From a checkpoint of a small transformer trained on Wikipedia.
Size: 12 layers, width 768, MLP 3072 squared ReLU.
Training: a variant of Muon for these matrices, 981M tokens, 7486 steps.
MLP neurons of a small language model. Each row is named by its layer, matrix (down: output weights) and neuron, and shows model dimensions 400-495. Each number is 500 + 40 x the weight over its row's rms, rounded and kept within 0 to 999. Numbers have three digits each.
Before each neuron's rows, "fires before" lists the tokens most often just after its 100 highest values on Wikipedia text that the model never trained on.

fires before: " of", " between", " with", " in", " that", " to"
L6.down2400:485548557501466434518456565494538510532444529525458458424579468525494528532539534483487495524538505474494518505553521542503456516550487503519457498509511550529528463460525510504466485472415515537536500488552496419424557424446510527538504463549516546523508519465533538532502539486520532482

fires before: " |", "'", "',", "\n", " of", "=="
L6.down2812:488511464471477483449532495540501473514475501513530540501516520545538458470477478504498488522554498512518532394470515529453451423482512508518503440502564529487559468454482495441522495614492482442524476496497468383507453525491479549541598490494488454500531501518549480515501453504475467534

fires before: " |"
L6.down2073:504519534565462483492481468477523528435454429521514499468531561511523499442495459541524463486495496466546489493505570473496494452437413468511461562530480502548449507525509481492511576595561485506457448475497509471487506486512448555417475524579387455433534560432444485528506510516452508484

fires before: " |", " 94", " of"
L6.down2098:549503447519528488489541515486451517502543497466423566532460449488487500568466467506542560533505496497452418470495503489629570548458473493501477473470493535507434488502442534538560515509449482511550532547450434514496487525455517549505546486454483423479434547449485478432524481575477471522

fires before: " to", " from"
L6.down1541:499519455495511503482511514476545503504512477478497492468524516451512503581469488537499473406535457482441466548546485494501491542464530513479537544470515527515526490471532532492523531559483508352553482495489526481459505430481432485442459494518559526495482474476470517575533527410497493539

fires before: "\n", " |"
L6.down1009:555548488523609479471467489517446450483536530483458468529549524487524581497398472469480589457416521548453570487537473459484554493468501486526443465524529499542458513399455517516538488544580485545529532506489509547492521445575511492490517449513505429510499475577555490458522389535545511458

fires before: " to", " in", " on", " by", " from", " for"
L6.down613:575468529504501579559519513564550496486499437486502444487516521549479427547502434563498473483549440537515472502435458489530472553585457463592463555467457599399463497509546445497447557486537505527487464567514539561483449564467493499537472514481501583438506457451533466437549468491453559446

fires before: " of", " by", " in", " and"
L6.down1926:446514522440484478507518550516497547447438519549448473533557482486438482530523505472488496513496522451533541517457498498535434452535488495488520493523484475457502536575570522507582604518503423477538506561449445497464473470503515489529445392508462478486496488500550475446547522474480539507

fires before: " |"
L6.down1603:548563533498485475549462534430451513540535452534534511494550501485554476500466497462504508514465490471501492504514446504493486514497410493479583498577542527460487467491495511465578486509549482567517441436462526486434453475492447436467456516554416499559508541483504586521532474530500565453

fires before: " 0", " —", " ", " |"
L6.down301:456486502537454466539405484518430494425522474499432456450447511521432481517591489491486524430485436454533504566451439516490443479520505485487451509523503485469530389579475519567535463553507439485489524488504503518447535535560506596468528551437531517531485519506460499462546430488462510493

fires before: " |", " July"
L6.down1490:467472461529472460497472453560534513554448465511494586457550515520551475467468441524493499545462459503549471452534568522562481433521508486435538494483448505507554461488427553498535489485461492524496452497422521450480489472505479511425522565511473502514493511457514573507481471517484548479

fires before: "\n", " to", " that"
L6.down1321:520506523517492533526445457493571533468521542541462471425517523501464550516492473491517561444470441522473554512569511490536537476483425540493486467549434487519517451518469487540506536562523576481499461535545486483420539535502479458468491420493558465488466505478463587476574498488482473475

fires before: " |", " Formats:", "\n"
L6.down63:550452578529490499570514424502544457512501471529522496503466479523513554511560534549551533517438541554508518559569445405491542564561477390476458543472485550552454485500566486487517508557545507490551465534533510539509488515479575525495501497477493519547470398440491493509495555509535453539

fires before: " |", " place,"
L6.down2973:524549526466597465481450478527493484510537519510495522545581464505502587503512521514516505472481453500486479485521486500558496486482489487491511508510531495503458500466443456531548476551472457578499530525538450533516465538482545493479477404546568458581415476483457539557469518519518476511

fires before: " in", " on", " |", " place"
L6.down2415:463552552455560493487484485494469490555432459498496518537479491497503496480547482558503505475565501547457488497479516472619479550553525518495490488482481570454615590517501566455465488498510512571501474476535458525458478436568495553520536559557517529485403482466500413525528431478462536458

fires before: " to", " in", " on", " by"
L6.down932:537561486432525480487512422505533553466434546415551457543528501447514482471537484468514579511555506584558481492573532539574476506479498526534422475473514465513537498500427507596514519491539472559489526497476595464616489548535561521514518479488482515392428474495451487531553499433527514469

fires before: " |", " "
L6.down2157:477479498514493520402495435511531496540476481441415417467448453528449496478527504525432501470490539459510523494404494529469486504494506538440480490474526535547527495514546586497532502513432546494574556493534575422525556541547530536502492473413512489481507498437357505483444506494480491436

fires before: " as", " by", " to", " in", " on", " from"
L6.down1200:525478516455533532487502462598505492517495502509478539521478490532518435527454519495519511481517502538506523503511487475590522527471466526486407514470529522564549528486469556559470514522501523506506486462454522577515525510528479475508557508482507484566486460537491508491559492512523548473

fires before: " |", " :", " to", ":"
L6.down2372:514418496565498536577526505572483599579465532567454557536503473487406445510512519571496497462524436513517499525575435517560481536496538468475519498482530507549448508469555524470491560517568505492564498481482433544492517452488454538586459507569452436490482483517544488571476506498441511474

fires before: " in", " by", " to", " on", " with", " as"
L6.down1324:549495502475545416514513495502462532510516512481504478466477442466526470537414516478545484562495508461483503512450488513502434450472480411452535515533490509553462481514516450505521449487485429440517491479444497511517521493537473534496463453498539560469494531506549508459487503502397505498

fires before: " the", " to", " a", " as"
L6.down617:469486588441522523452506495512534489504507523436461496515553489538572464506505477438521458476533577449501513381473535417517522505509569475456493477497583490545453550451488496454503547534502452435484517496490485421468514483502381463476452555513517530492455557450488527485453535482468517465